Weights of a small transformer language model.
Size: 10 layers, width 160, 5 heads of 32 (1 for keys and values), 4.25M parameters.
Training: a variant of Adam for these matrices, 3113 steps.
MLP neurons of a small language model. Each row is named by its layer, matrix (gate and up: input weights) and neuron, and shows model dimensions 96-159. Each number is 128 + 24 x the weight over its row's rms, rounded and kept within 0 to 255. A neuron's up and down rows have the sign that makes its largest values positive.
After each neuron's rows, "fires on" lists the tokens most often at its 100 highest values on Wikipedia text that the model never trained on. A number after a token or word is its count.

L5.gate329 [114 147  87 168 156 125 153 166 148 147 134 123 140 108 136 154  91 125  96  88  89 135 155 124 135 164 142 125 144 141 103 105 120 128 138 106 129 143 123 125  99 148 123 140 131 128 133 123 141 115  96  78 138 103 141 132  88 140 147 121 138  94 111 131]
L5.up329 [ 87 122 138 151 199 153 178 126 133 150 119 137 141 115 118 151 125 114 102 137  96 119 165 153 104 125 137  77 136 141  83 125 116 147 135 113  94 139 130 160 118 132 140 146 105 121 125 107 160 114 101 126 154 107 132 135 125 127 156 109 121  83  95 147]
fires on: " v" 30, " competition" 14, " fund" 13, "-off" 7, "ith" 6

L3.gate147 [133 152 126 158 101 108 104 145 134 119 130 166 158 125 115  82 109 143 141 126 142 118 188 158 114 134  71 120 109 129 137 112 133 151 142 131 148 107 111 116 138 158 107 132 125 108  91 154 108 114  77 119 126 136 149 118  82 154 115 141 167 135 107 145]
L3.up147 [159 132 142 116 142  95 121 124  71 136 161 119 165 128 152 142 136 124 125 111 160 105 164 142 162  92 136 131 109 127 110 131 116 139  89 151 130 140  88 157 149 131 113  91 131 120  90 137 100 154  54 115 114 137 119 148 102 164  98 158 179  96 135 130]
fires on: " (S" 29, " \"S" 19, "===S" 12, " (s" 9, " \"D" 9

L2.gate289 [142  93 141 108 120 114 127 100 136 122 136 158 153 147 141 154 138 122 138 128 170 140  72 104 118 104 139  57 138 154 109 194  93 122 118  50 153 116 119 144 118 164 138 140 152 144 142 100 134 133 129 151 106 151  99 162 127 167 157 138 100 133 144 155]
L2.up289 [107 113 183 117  97 156 134 160 139  86 147 161 118 116 114 126 153 109 130 154 150 138 136 144 126 121 135 113  70  99 114 136 131 138 172 179 140 124 132 132 159 121 118 147 144 126 168  71 119 136  94 133 160 133 109  66 127 101 160 153 142 137 142 146]
fires on: "he" 22, "f" 12, "ine" 7, "ry" 6, "le" 6

L2.gate149 [123 103 157 164 123 102 136  86 128  72 139 122 102 154 142 119 133 138 104 121 136 122 146  91 105 146 148 153 142 117 111 165 130 101 159 117 173 101 109 130 116 126 129 126 137  86 116  94 157 145 189 104 128 127 117 144 133 139  93 147 124 114 186 132]
L2.up149 [117 143 133 138 141  84 126 149 124 147 117  87 104 146 128 120 118 117 147 138 118 112 170 127 170 119 113 110 151 122  91 127 136  99 130 138 112 166 105 138 120 121 113  95 119 150 158  92 132 138 124 107 103 104 191 122 121 153 129 109 114  78 114  87]
fires on: " un" 42, "en" 28, "un" 8, "j" 4

L3.gate406 [122 108 154  92 110  80 128 136 140 106  94  97  98  91 134 127 100 124 170 140 143 119 123 134 149 100 152 167 148 127  86 114 133 133 138 117 105 119 134 104 168 145 139 108 111 119 128 174 167 119  91 145  90 125 132 122  98 123 159 125  92 108 132 119]
L3.up406 [155 128 138 118 148 151 173 118 122 129 105 125 116  75 103 148  98 174 114 120 118 153 120 180 143 123 149 125 135  73 128 147 115 159 140 127 107 111  85 118 144 127  94 126 149 121 149 124 110 119 118 169  99 124 102 126 135 112 106  96  92 117 112 150]
fires on: "ist" 14, "ac" 13, "ec" 9, "c" 9, "agn" 6, " –" 6

L5.gate73 [ 95 160 145 127 122 108  83 136 120 161 168 112  96  88 111  95 154 110 130 140 124 132 149 153 119 108 157 150 120 149 131 132 100 112  96 134 137 107 151 125 142 117 109 176 136  81 144 121 135 153 156 142  96 116 135 101 171 127 137 119 144 136 120 121]
L5.up73 [122  87 139 111  85  84 135 104 124 106 107  65 153 144 158 167 157 166 145 113 120  86 147 137 118  93 130 146 141 127 116 142 115  96  98 149 114 132 135 137 120 118 132 142 129 130  73 122 161 131 112 133 110 172 139 139 128 132 115 137 171 122 133 146]
fires on: "ip" 28, "ob" 27, "ab" 26, "amp" 5

L2.gate264 [162 157 101 173 105 123 103 151 143 120 145 131 117 133  70 124 132 167 122 159 143 137 148  73 171 122 109 117  71 111 112 148  75 141 113 134 105 141 119 124 112 129 163 140 160 168 115 120 109 129 164 128  85 171 113 150 159 118 193 122 163 144 131 175]
L2.up264 [123 119 143 116 112 143 108 132 157 181 167  99 131 143 108 140 144 183  93 115 136 128 166  88 123  79 108 140 110 110 119 102 125 125 124 120 110 155 116 125  69 156 115 110 106 127 118 145 139 139 111 113  93 144 121 147 135 111 140  81 151 159 117 178]
fires on: " sh" 41, " Sh" 26, " st" 19, " ch" 5, " sc" 4

L2.gate103 [126 150 181 101 195 136 164 120 112 129 151 136 118 147 144 112 128 132 125 169 123 134  89 133 121 138 121 110 121 144  88 117 145 102 131 148 130 113 110 138 119 177 147 100 150 129 120 139 151 169 174 182 116 164 149  99 130  77  78 131 107 101 135 139]
L2.up103 [168 147  85 135 118 133 105  92  86 129 135 137  85 158 139 146 151 172 134 162 131 122  94 119  96 181 168 122 129 140 135  92  81 133 141 122 106 120 126 122 126 169 136 117 128 117 131 141 121 151 126 117 135 149 132 143 100 127 132 189  75 112 150  97]
fires on: "ll" 18, "ak" 14, "x" 6, "et" 5, "cent" 5, "atic" 5

L3.gate306 [144 109 113 113 161 135  81  84 101 117 101 161  99 140 108 127  79 123 141 108 105 151 118 128 106 166 148 138 194 121  91  91  89 142 132 116 134 129  84 145 124 125  96 122 115 115 139 121 116 146 132 141 115 127 144 155 100 102  68  96 110 116 150 167]
L3.up306 [163 121 123 100 139 150 109 133 147  96  86 156 121 166 175 138 110 122 139 169 110 130  80 115  90 126 177 131 144 113  63 137 110 170 135 116 127 138  93 108 107 134 115 168 134 140 152 112 159 109 124 193 120 112 158 118 135  88 100  85 128 154 149 113]
fires on: "ose" 20, "ion" 17, "ous" 11, " mot" 8, "en" 5

L5.gate302 [153 178 105 124 140 126 117 120 124 121 135 132 101 130 104 135 153 124 100 136  99 115 122 105  75 120 126 153  95 138  94 137 108 125 128 102 115 138 114 133 107 129 139 171  96  93 199 108 143 140 118 152  98 131 150 132 177 102 133 146  92 114 161 133]
L5.up302 [116 130  97 144 119 149 124 146 151 128 121 135 128 150 122 111 124 121 152 173 153 134 123 103 157  84 110 105 124 174 130 120 147 153 122 153 121 126  77 144  70 154 141 169 138 118 134 123 115 133 159 123  77  95 118 128 131 123 116 125 149 149 129 133]
fires on: "sh" 10, " football" 10, "ship" 10, " railway" 7, " locomot" 7, "ic" 7

L5.gate69 [145 113 110 133 169  99 101 140 124  99  67  90 132 155 151 107 104 127 158 159 106  72 111 103 118 117 129 167 102 144 141 116 112 119 117 106 130 108 128 137  83 154 129  55 152 160 194 142 119 130 148 143  82 124 153 133 154 129  85 125 133 101 139 164]
L5.up69 [104 129 171 126 157 145 132 142 145 118 115  81 158 102 168 111  96 115 144 109 118 162 121 128 125 102  85 118  91 130 143 161 130 112 135 156  83  63 134 172 125 122 100 111 118  94 157 119 139 117  84 127 112  86 159 128 158  95 136 115 114 156 124 117]
fires on: "ounc" 11, "off" 10, " trad" 10, "ff" 8, " Town" 6, " passeng" 5

L2.gate383 [124 131 127 102 116 167 125 152  89 108 143  95  91 153 138  87 125 128 128 156 143 130  98 149 100 133 123 127 174  94 119 116  92 131 169 129 132 195  78 137 114 138 155 148 102 103 116 177 111  99 144 127 128 111 116 131 151 175 131 106 102  62 140  76]
L2.up383 [102 178 100 110 103 121 128 160 152 140 130 181 128 164 164 138 118 114 105 118 104 150 124  78 121 129 141 146  81  91 150 160 192  89 117 141 151 129 136 152  95 140 103 117 133 157 151 161 114 121 130 151 133 150 119 149 147 142 115 147 105 141 127  84]
fires on: " based" 20, " include" 12, " compet" 8, " consist" 8, " vers" 7

L5.gate13 [145 127 137 122 151 126 123 135 107 146 144 138 104 158 119 105  94 174 110 112 149 110  87 126 117 175  71  94  93 120  96 119  79 153 177 119 137 112 134  97 156 103  95 125  96 114 148 142  97 166 173 116 125 123 130 159 140 103 153 146  90 119 108 169]
L5.up13 [162 112  98 135 122 148 178 129 116 129 123 184  68 111 127 147 132 110 111 159 128 129 115 140 130 131 159  67  87 129 124 145 116 138  97 120  97 114 125 107 167  89 104 162 107 142 123  96 157 166 128 117 119 108 144 121 118 102 128 142 144 118  75 163]
fires on: "r" 37, " Pr" 27, "pr" 10, "gr" 7, " pr" 6, " gr" 6

L5.gate123 [120 117 121 154 105 133 107 159 126 123 130 147  88  83 136 118 155 167 122 150 124  99 116  92 131 110 121 130 124 106 154 169 104 166  95  96 150 100 121  98 118  93 113 127  98 105 112 116 135 137 107 122 124 117  76 157 124 102 174 159 110 136 176 156]
L5.up123 [104 103 142 149 106 136 150 123 152  99 123 182 115  60 179 148 170 119 120 144 147 119 114  94 153 136 111 150 136 100 158 151 114 150 114 101 139 101 128 115 149  72 114 117  81  91 153  90 191 130 114 135 111 103  89 145 124 132 171 152 141 133 186 133]
fires on: "h" 49, "ak" 36, "k" 6

L3.gate162 [ 99  92 105 169 149 144 116  79 147 147 115 108 140 151  63 135 128 117 103 120 116 105 109 126 130 140 140 126 160 172 130 125 102 141 110  69 130 113 123 118 114 136 145 117 131 148 135 149 121 135 169 110  79 141 126 172 147 122 135 150  69 132 125 102]
L3.up162 [134 104  95 124 120  90 113 139 121 137 112 136 148 126 192 152 116 141 113 138 133 113 109 118 156 125 155 125 182 146 132  90 135 104 118 169 119 149  85 126 140 153 129 113 125 203 133 120 145 107 133 105  93 101 101 137 186 118 115 112 128 143 103 100]
fires on: "id" 29, "il" 12, "ate" 10, "ular" 7, " human" 7, "ronic" 6

L5.gate412 [150 160 104 137  96 121 103 157 114  97 131  78 108 113  98 141 142 158 154  78 115 100 135 133 114 111 159 124 135 153 118 109 125 145 143 115 146 123  88 121 124 141 145 127 132 107 112 143  98 164 124 105 134 122 133 155 105 129 110 137 122 159 159 145]
L5.up412 [132 146  98 139 108 105 119 137 125  83  81 110 124 156 132 112 168 165 160 104 133 132 155 117 136  94 125 110 161 124 151 114 121 160 135 116 118 140 145 136 149 152 156 122 146 124 146 115 161 115  73 123 186  79 126 103 108 140 131 124 152 178 171 114]
fires on: " V" 96, "v" 4

L2.gate406 [ 88 143 130 134 131 164 127  99 134 137 131 126 173 162  93 150 129 145 129 149 134  87 107 137 169 143 129 121 124 127 117 128 132  85 149 131 151 130 109 146 132 143 160 130 125 182 182  94 143 168 157 155  82  94 148 112 121 118  99  97  80  79  99  98]
L2.up406 [122 110 107 101 109  85 132 159 169 108 118 145 115 171 150 143 117 119 113 130 137  75  94 175 139 142 107 154 134  94 151 127  76 114 133 112 108 146 140 152 154 116  73 134 119 121 115 100 161 150 110 125 124  82 114 152 101 116 162 162 117 103 112 138]
fires on: " left" 19, "re" 10, "ou" 8, " from" 7, "oman" 4, " (3" 4

L2.gate286 [120  89 113 126 133  92 159 122 139 136 141 138 125 140 145  89 170 166 132 158  87 113 169 143 113 117 135 112 103 104 128 123  92 137 109  97 138 102 101 138 126  93 163 113  89  89 140 111 105 171 114 125 165 150 150 148 122 152 122 146  86 143 125 121]
L2.up286 [133 118 133 132 172 174 132 123 107 140 101 113 104 132 128 147 122 151 106 113 148 125 137 111 103 137 109 155 114 135  95 112 147  96 124 152 127 135  65 124 116 131 144  99 151 136 146 134 111 201 169 110 171 136 134 133 110 160 141 135 138 149 136 128]
fires on: " of" 15, " exc" 12, " my" 9, " syn" 9, " your" 7, " Mon" 7

L2.gate314 [156 109 128 159 145 160 135  71  98 130  84  76 198 130 126 123 118 171 167 110 126 122 145 121 120  55 116  92 142 116 109 149 117 126 128  91 158 148  93 151 125 159 139 123 155 137 155  91 121 138 161 141  74 138 124 167 137 104 143 151 142 130 155 132]
L2.up314 [105 188 127 113 126 144 137 119 124 118 125 150 145 134 114 130 119 153 109 151 100 104 107  94 138  91 129 111 157 100  98 122 165 133 114 133 115 136  81 120 127 136 108 163 138 137  99 101 133 121 109 171  96 125 154 129 128 135 176 135 177  79  93 114]
fires on: "p" 30, " pro" 26, " in" 9

L5.gate220 [142 138 128 105 108  65 124 135 133 160 177 115 124 135 123 131 113 151 109 148 114 105 101 119 111 137  79 150 124  95  74 113 118 130 101  72 125 111 124 155 104 159 169 117 107 118 156 143 142 163 152 106 112 132 166 142 167 169 102 114 137 166 108 125]
L5.up220 [ 90 111 114 113 122 127 154 101 111  95  96 128 132 141 125  98 113  99 109 151 133 129  78 162 131 102 100 105  89 153 145 143 136 148 129  79 124 125 140 203 134 122 183 123  85 100 142  94 168 136 130 159 126 125 126  98 137 186 145 121 139 164 137 102]
fires on: " football" 30, " long" 17, " early" 11, "est" 5

L2.gate241 [ 97 118 149 153  86 147 124 143 125 117 135 106  98 115 109 114 113 139 105 169 156 140 124 137 131 123 104  97 142  99  91 142 123 134 105 169 135 102 145 133 170  89 103 127 122 135 125 116 145 104 169 144 129 113 112  97 120 130 146 106 174 102 135 139]
L2.up241 [150 109 122 151 124 114 156 164 188 146 107 115 148 155 121 103 143 141 104  97 121 138 159 120 143 127 118 146 136 160 158 118 127 126 110 138  90 144 110 131 121 103 100 151 136 115 151 160 152 149 141 110  96 126 183 133 156 139 154 142 128 153 112 124]
fires on: " b" 53, " st" 34, " reg" 12

L5.gate253 [127 162 127 143 113 152 110 118  95 178 172 113 172 119 122 116  84 145 131 146 165 142 128 148 134  94 147 141 151 122  99 134 108 177 107 140 168 118 107 112 130  83 141 106 110  62 136  87 137 158 164 119 129  95 140 144 165 103  92 115 110 131 149 108]
L5.up253 [149 144 143 147 131 168 117 121 144 149 143 150 167 110 167 123 108 161 132 150 170 148 144 133 111 100 152 100 135  98 122 147 105 164 109 125 156 143 151 112 134  60 155  85 123 109 109 116 160 162 128 130 129 109 127 115 175 143  88  99 119 121 116 125]
fires on: " |" 23, " /" 17, " play" 15, " Win" 9, " Goals" 7, " played" 6

L2.gate263 [133 130 125 118 155  96 139 136 132 115 122 158  76 160 121 103 167 132  49 151 169 167 168 103  93 136 117 125 128 165 125 128 120 120 118 118  92  93 133 136 147  82 125 151 141 101 109 125 108 126 134 164 119 175 111 144 139 132 117 124 116 112 179 139]
L2.up263 [115  92  72 135 109  89 152  99 121 158 113 127 112 157 132 152 157 119 139 124 150 166 131 107 118 118 137 162 131 142 120 123 101 161 118 148 133 143 113 182 152  91 101 139 111 127 136 177 144 123 148 121 132 182 165 145 139 109 157 110 180 112 154 183]
fires on: "ab" 37, "ob" 28, "rob" 21, "and" 5

L2.gate416 [123 143 149  48  99 137 111 131 151 107 100 160 115 103 134 132 154 116 145 137 133 122 203 135 133 113 176 148  90 148 163 143 172 136 150 125 128  98 112 101 136 113 131 127 163 118 142 174 152 176 112 121 148 107 162 114 150 111 111 108 143 107 118 119]
L2.up416 [147 147 144 132  97 107 149 184 111  71  99 137 152 132 122 137 147 129 111  97  97 137 155 154  98 134 140 150 117 127 125 132 124 121 110 159  93 143 114 115 136 130 158 114 150 125 147 130 160 135 139 135 165 105 118 123 119 138  92 115 114 125 115 106]
fires on: "t" 53, " cover" 11, "kn" 10, " Short" 6, "ew" 4

L3.gate181 [110 117 119 124 134 113 123 154 132 141 141 109 141 128 141 111 106 169 119 128 124 128 126 113 124 115 123 156 126 134 101 104 112 129 146 132 125  90 122  86 126 138 122 125 138 115 138 108  70 152 102 148 121 146 164 119 141  93  32 142 129 140 111  80]
L3.up181 [133 159 109 163 131 136 176 137 154 135  82 130 105  72 125 119 130 126 132 151 104 147 129 174 134 129 101 154  92 141 141 157  77 152 102 152 135  75 113 111 131 165 137 113 101  90 111 120 117 150 113 174 176 163 176 125 125 110  92 112 100 139  99  63]
fires on: " et" 16, "od" 11, " decided" 7, "olid" 6, "ate" 6, " opened" 5

L3.gate3 [125  84 115 160 125 138 106  92 113 136 166  92 132 102 132 109 118 155 129 148 135 108 107 125  98  94 132 136 149 137 126 137 129  85 127 111 121 112 125 119 111 116  73 156 143 162 160 111 155 152  91 107 110 153 145 139 152 118 145 120 138 113 119 117]
L3.up3 [100 155 108 149 118 119 143  68 102  97 104 125 180  75 148 150 178 163 107  88 135 142 123  92 159 122 124 157 167 154 142 148 152 102 145 111 136 104  87 117 116 132 145 110 127 108 106  95 131 114  90  96  92 159 120 139 130 155 169 109 108 129  94 158]
fires on: " K" 93, "k" 6

L3.gate179 [130 182 162 112 120  71 129  89 138 119 124  82 113  95 125 136 151 163 109  98 120 105 109 147 175 121 127 124 166 161 108 124 136 109 103 117 120 118 151 127 133  86 105  98 134 178 119 107 156 182 140  86 116  87 120 150 134 153 128 143 169 144 170  96]
L3.up179 [113 130 150 102  91 157 103 168 136 153 158  94  85 144 121 114 145 127 135 125 135 134 136  82 150  93 117  87 130 157 159 140 107 152 184 145 128 147 142 116 106 142 132  75 105 106 142  76 142 123 143 147 125 140 102 148  76  91 138  62 108 150 128 141]
fires on: "en" 32, "ett" 9, "es" 7, "on" 7, "or" 6

L3.gate412 [169 106  72 137 153 127 114 121 106 124 115  84  94 126 101 134 117 130 118 120 133 130  95  98 110 170 115 167 137  86 123 117 116 134 155 123 174 122  93 118 112 175 120 107 118 147 121  94  94 130 156 141 110 131 148 154 106 156 123 115 123 112 176 121]
L3.up412 [120  97 132 112  94 153 154 114 151  88  85 110 106  93 125 150 154  96 124 137 133 105  81 126 123 146 107 121 107 101 115 104 126 112 128 158 153  95 113 119 169 154 145 119  93 111 120 115 106  96 120 119 117  85 132  96 108 144 132  82 126 153 105  97]
fires on: "ius" 23, " et" 16, "ic" 12, "ell" 10, "us" 7, "ial" 5

L3.gate14 [105 119 162 117 128 131 181 168 132 166 132 127  82 124 145 147 173  80  98 127  94 133 162 144 171 103  76 153 113 146 130 129 142 155 165 144 157 161 157 139 157 152  97 149 119 108 141 152 132 123 123  71 140 125 140 147 158 115 166 159 139 159 120 123]
L3.up14 [ 92 130 114 107 111 130 120 144 101 110 145 118 111 123 130 151 101  97 161 142 102 131 133  96 122 116 134 106 134  99 164 138 128 113 149 179  87 116 124  98 118 102 152 171 172 138 130 119 137  99 143 103 110  95 133 122 128 172 122 146 142  98 138 158]
fires on: "ab" 26, "ib" 11, "ant" 6, "art" 5, "alk" 4, "ad" 4

L3.gate250 [122  89 136 116 129 117  98  96 165 128 105 174 108 130 109 140 116 119 119 102 135 130 133 172 114 153 109 152  90 127 128 119 129 124  79 137 123 127 182 165  76 131  89 107 106  89 130 136 150 124 165 100 128 116 144  77  93 107 112 146 138 105  87 101]
L3.up250 [185 124 111 137 139 112 107 141 115 113 131 125 104 119 138 155 126 121 109 107 133 138  73  98  73 116 113 125 131 110 125 133 177 166 123 118 112 145 104 117  98 132  97 166 102 125  88 145 140 151 165 121 191 134 148 151 124 113 132 115 168 148  84 119]
fires on: "ion" 61, "ation" 30

L2.gate231 [158 158  82 124 149  87 121 124 111 134 140  89 127 138 117 107 129  99  91  90 154 172 125 106 150 105 135 116 147 183  96 168  80 113  96 129 146  79  68 132 123 162 146 127 133 118  87 166 140  88 144 116 115 130  94 127 139 106 148 136 116 137 110 112]
L2.up231 [178 118  69 135 120  97 174 138 155 121  99 159 128  98 135 116 136 129 122 106 113 123 117 142 124  96 153 157 100 131 144 139 142 142 118 133 119 101  96  90 164 139 126 114 104 114 118 141 124  86 126 126 105 118  58  97 125 108  83 136  84 121 112  78]
fires on: "ius" 27, "to" 14, "so" 8, "us" 7, " can" 7, "ris" 6

L3.gate113 [111 134 139 151  84 130 170 128 107 166 141  89 186 109 113 122 157 105 141 119  85 155 132 160 116 120 124 109 117 103 129 146 132 140 119 130 157 126 111 121 118  84 135 106 137 103 108 182 126 147 134 156  80  79 120 125 118 123 123 147 143 129 131 155]
L3.up113 [120 142 141 163  94 110 122 168 111 171 104 132 135 121 124 108 123 149 115 143 152 187 127  79 119 156 153 122 125 127 154 127 145 140 100 163 168 126  91 135 113 137 144 120 125  85 176 132 112 134 118 168 157 125 162 111 121  98  88 140 136 103 132 182]
fires on: " call" 14, " commun" 11, " social" 11, " prom" 10, " requ" 7, " deal" 6

L2.gate84 [157 124 127 160 151  94 137 146 104 103 140 102 157 115  83 152 109 129 131  97 116  84  99 117 113  99 101 106 124  98  83 134 132 139 121 119 134 117 103 159 124 103  98 138 124 169 113 114 142 183 143 110 107  74 153 130 128 116  93 143 144 108 135 186]
L2.up84 [139 145 109  97 122 117 147 170  98  94 138  93  97 133 107 109 117 133 156 141 152 132 125 126 141 110 116 127 167 126 141 117 142 149  93  96 161 156 128 148  98 135 115 162 157 100  84 116 131 133 149 108 112 107 129 108 141 130 131 102 144  96 123 149]
fires on: ":" 33, "ion" 30, "it" 6

L5.gate141 [137 111 143 188 137 173 130 120  91 156 128 116 137 144  95 124 125 109 123 118 128 127 109  92  87 125 158 157 117 129 134 161 128 105 113  96 175 122 114 115  75 167 103 115 125 119 164 135 152  77 166 122 101  96  93 140 103 100 153 127 113 127 139 116]
L5.up141 [165  86 106 120 142 153 183  88 156 100 190 142 164 148  70 106 156 132 129 151 132 118 130 155  80 147 136 147 112 113 122 133 159 106 116 117 116 117 145 123 148 103 130 148 124 123 155 132 135 127 145 145 110  91 129 105 113 148 128  98 127 154 125  90]
fires on: " World" 20, " footballer" 12, " poet" 7, " player" 7, " architect" 6, "hemat" 5

L3.gate90 [116 121 143 162  88 119 140 100 122 184 114 106 131 127 118 138 159  84 143 133  78 168 144  80 114 153 132 195 145 139 112 147 125 105 165 118 118 143 129 131 112 108 111 133 135 163 133 132  79 127 127 103 144 100 116 149 137 126 130 110 124 167 160 133]
L3.up90 [105 142 152 107 134 157 100 142 126  96 153 107 112 126 165  82  98 167 108 107 142 168  97 104 110 124 120  97 128 123 123 127 134 118 106 142 144 152 118 107 137 145 102 146  94 117 132 137 113 100 163 135  59 131 169 109 105 126 131 112 122  94 131 179]
fires on: " De" 28, " Di" 16, " Be" 10, "d" 7, " de" 7, " Bi" 6

L2.gate34 [124 135 112 153 123 146 135 113 153 130 109 128 115 143 106 124 151 144 150 112 135 170 143  95  84 127 138 133 166  95 107 146  77 121 121 135 134 110 129 115 163  83 155 121 140 132 138 136 107 136 111 119 140 138 148 143 151 127  87 126 114  93 140 154]
L2.up34 [ 87 118 127 148 128  76 148 135 181 105 137 140 118 198  61 148 112 143 144 123 141 142 136 103 164 133 156  85 111  68 134 147  88 158 168 117 108 122  87 142 147  97  87 175 142  66 112 127 102 134 139 168 122 126 170 157 130 146 148 128 123 134 125 129]
fires on: "eb" 21, "ew" 20, "-B" 11, "B" 10, " \"B" 10, "-b" 9

L3.gate337 [124 163 111 124 147 126 163  86  84 160 123  81 160 135 133 147 140 109 142  87  97 116 128 112 132 123 107 149 123 140 123 152 131 128 148 130 159 181 132 152 109 144 133 135 133 136  86 138 123 118  85  93 126  95  80 159 128 154  81 144 154 149 123  98]
L3.up337 [ 79 126 129 158 155 164 154 152 153 138 132  69 101 132 143 135 131 138 159 103 159 111 118 114 116 105 111 167 155 110 122 132  94 167 131 122  94 104 127  98 113 149 109  83 101 118 143 122 131 160 143 113 113 118 138 126 158  88 153  76 162 129 166 143]
fires on: "or" 21, "an" 11, "en" 11, "ain" 8, "er" 7

L3.gate387 [140 141 131  93 157  89 129  91 122 179 129 123 115 126 128 181 164 152 153 105 121 135 151 144 154  90 155 134 136 152 126 153 100 129 145 109  95 110  79 114 162 136 147  88 154 113 152 121 100 141 154  92  95  97 188 149 156 155 168 127 104 115 163 105]
L3.up387 [159 109 144 124 104 171 133 108 122 135  60  98  77  58  98 132 109 103 126 103 151 121 118 133 136 133 135 144  94  85 167  95 139 122 113 160 131  95 144 114 118 140 111 116 121 132 130 123 100  88 135 112 120 111 134 136 111 154 114 177  87 159 158 115]
fires on: "urg" 18, "res" 16, "gen" 10, "ch" 8, "ell" 7

L5.gate250 [155 119  71 204 111 191 133 141 157 129 112 129 107  77 141 121 190 112 126 172  86 117 136 116 151 118  98 169 118  81 152 118 119 123 137 105 144 105 134 103 149 130 132 136 123 128 144 126 136 144 141 166 143 105 182 106 144  92 153  84 140 149 101 138]
L5.up250 [142  86 143 108 173 139 109 160 131 110  99 158 106 134  95 146 160 148  92 149 130 193 107 110 131 105 117 162 160 122 109 159  90 129 125 120 138 123  89 150 157 152 100 126 117 156 127  99 169 100 121 132 113 156  72 114 139 127 116 135 100 141 148 150]
fires on: " when" 17, "ew" 16, "'t" 8, "ce" 6, " if" 6, " I" 6

L5.gate411 [151 106 104 147  90  79 105 161 145 149 143 121 107 140 129 125 118 141 120 116 126 111 128 158 129 149 125 178 148 129  98 131 141 134 126 172 104 143  82 132 128 111 128  94 164 130 105 103 163 153 172 126 129 100 173 126 144 115  95 125  93 155 137  80]
L5.up411 [129 142 120 157 123 154 147 109 141 115  69 133 107 129 138  96 143 137 154  94  95 109 144 161 138 108 113 144 150 116  99 132 160 128 114 135 125 117 115 134 146 107 161 106 169  85  95  86 150 109 118 158 151  84 156 125 105 118 115 166  85 147 129 153]
fires on: "che" 17, "em" 13, "erm" 13, "om" 12, "um" 8, "v" 7

L5.gate367 [131 116 103 144 187 136 113 136 128 151 164 134 120 157 122 126 109 181 104  97 157 131 103 102  82 155  87  98 130 147 110 119 118 170 133 119 110 124 101 102 134 118 127 142 144 139 114 124 118 135 154  85 123 108 159 162  95 144 102 116 130 135 109 133]
L5.up367 [127 147 110 122 139 124 151 123 163 143 162 168 130 139 120 114 137 137 111 162 166 126 135  88 105 139  81 102 155 158 128 122 163 189 122 120 113 130  95 122 183 127 150 159 135 114 111 132 163 153 132 155 145 127 157 125 118 165 136 121 152 151  97 144]
fires on: " =" 27, ":" 20, " career" 7, " also==" 5, " career==" 5, "==See" 4

L5.gate197 [145 118 146 115 172 120 118 149 142 103 108 146 131 110 137  89 136  98 115 141 137 145 135 101 212 128 168 136 148 157 148 130  72 102 111 115 171 117 132 103 104 144 110  99 109  99 142 136 158 120 111  97 106 168 105 132  98 102 139 113 126  78 118 149]
L5.up197 [123 126 122 131 166 119 113 121 151  94 123 111 151  95 170 125 139 113 115 121 122 140 154 137 203 132 105 106 135 135 116 146  59 100  88 134 139 105 120 108 143 141 126 117  87 133 123 133 169 123 112  99 131 167  91 134 111  89 146 146 117 127 122 135]
fires on: " there" 43, " There" 20, " It" 11, " one" 9, "$" 7, "There" 4

L5.gate185 [128 127 140 117 151 101 129 140 164 146 106  91  93 142 168 149 164 146 140 143 136  91  87 142 114 134 134  93 154 127 142 136 179 112 127  96 177 137 106 120 102 152 111 131 118 151  99 156  98 166 137 174 116 190 153 103 154 101 145 121 162 116 131  83]
L5.up185 [111 170 140 130  97 115 173 100 160 113 121 102 115  98 133 136 170 124 100 151 152 125 121 154 152  94 124 145 105 125 154 130 141 161  70 148 162 139 155 159 110 121 111 146  92 167 113 114 156 175  90 154 134 120 125 127 118 149 174  80 140  93 116 109]
fires on: "l" 34, "yl" 11, "ower" 5, "il" 5, " Middle" 5, "ı" 5

L5.gate327 [155 162 127  99 157 138 175 121 152  77  97 125 119 151 163 135 115 114 118 127  91  88 107 153 138 115 127 125 134  96 182 127 148 137 112 109 119 157 188 145 130 143 116 196  88 119 102  94 146 134  95 129 172 138 111 143 168 140 148 168 141 127 124 137]
L5.up327 [137 126 122 155 153  83 108 135 130 111 143 130  98 153  84 142 131 127 117 124 121 136 148 111  97 144 109 101 191 143 150 159 132 160 150 118 112 124 109 140 111 135 133 130 110  72 123 142 110 148 128 142 115 135 143 129 139 194 158  78 116 123  94 118]
fires on: "im" 52, "qu" 16, "em" 12, "ih" 5

L5.gate283 [113 114 171 101 102 152  82 106 119 160  83  92 188 135 144 118 151 129 139 144 147 136  97 161 117  83 176  75 168 141  85 141 103 136 154 112 150 134 137 131 124 153 112 110 158 138 122 142 131 193 129 117 131 148 113 132 148 141 161  96 106 142 137 101]
L5.up283 [117 107 125 139  71 124  86 111 101 112 166 110 156 128 112 105 103 118 109 148  87 123 122 159 113 111  88  94 151  84 128 157 135 152 128 124 104 118  76 161  88  85 145 198 138 130  94 102 120 146 165 148 163 121 111 162 169 144 165 130 122 154 110 117]
fires on: " 0" 18, "s," 14, "es," 14, "ed" 7, "," 5, "e," 5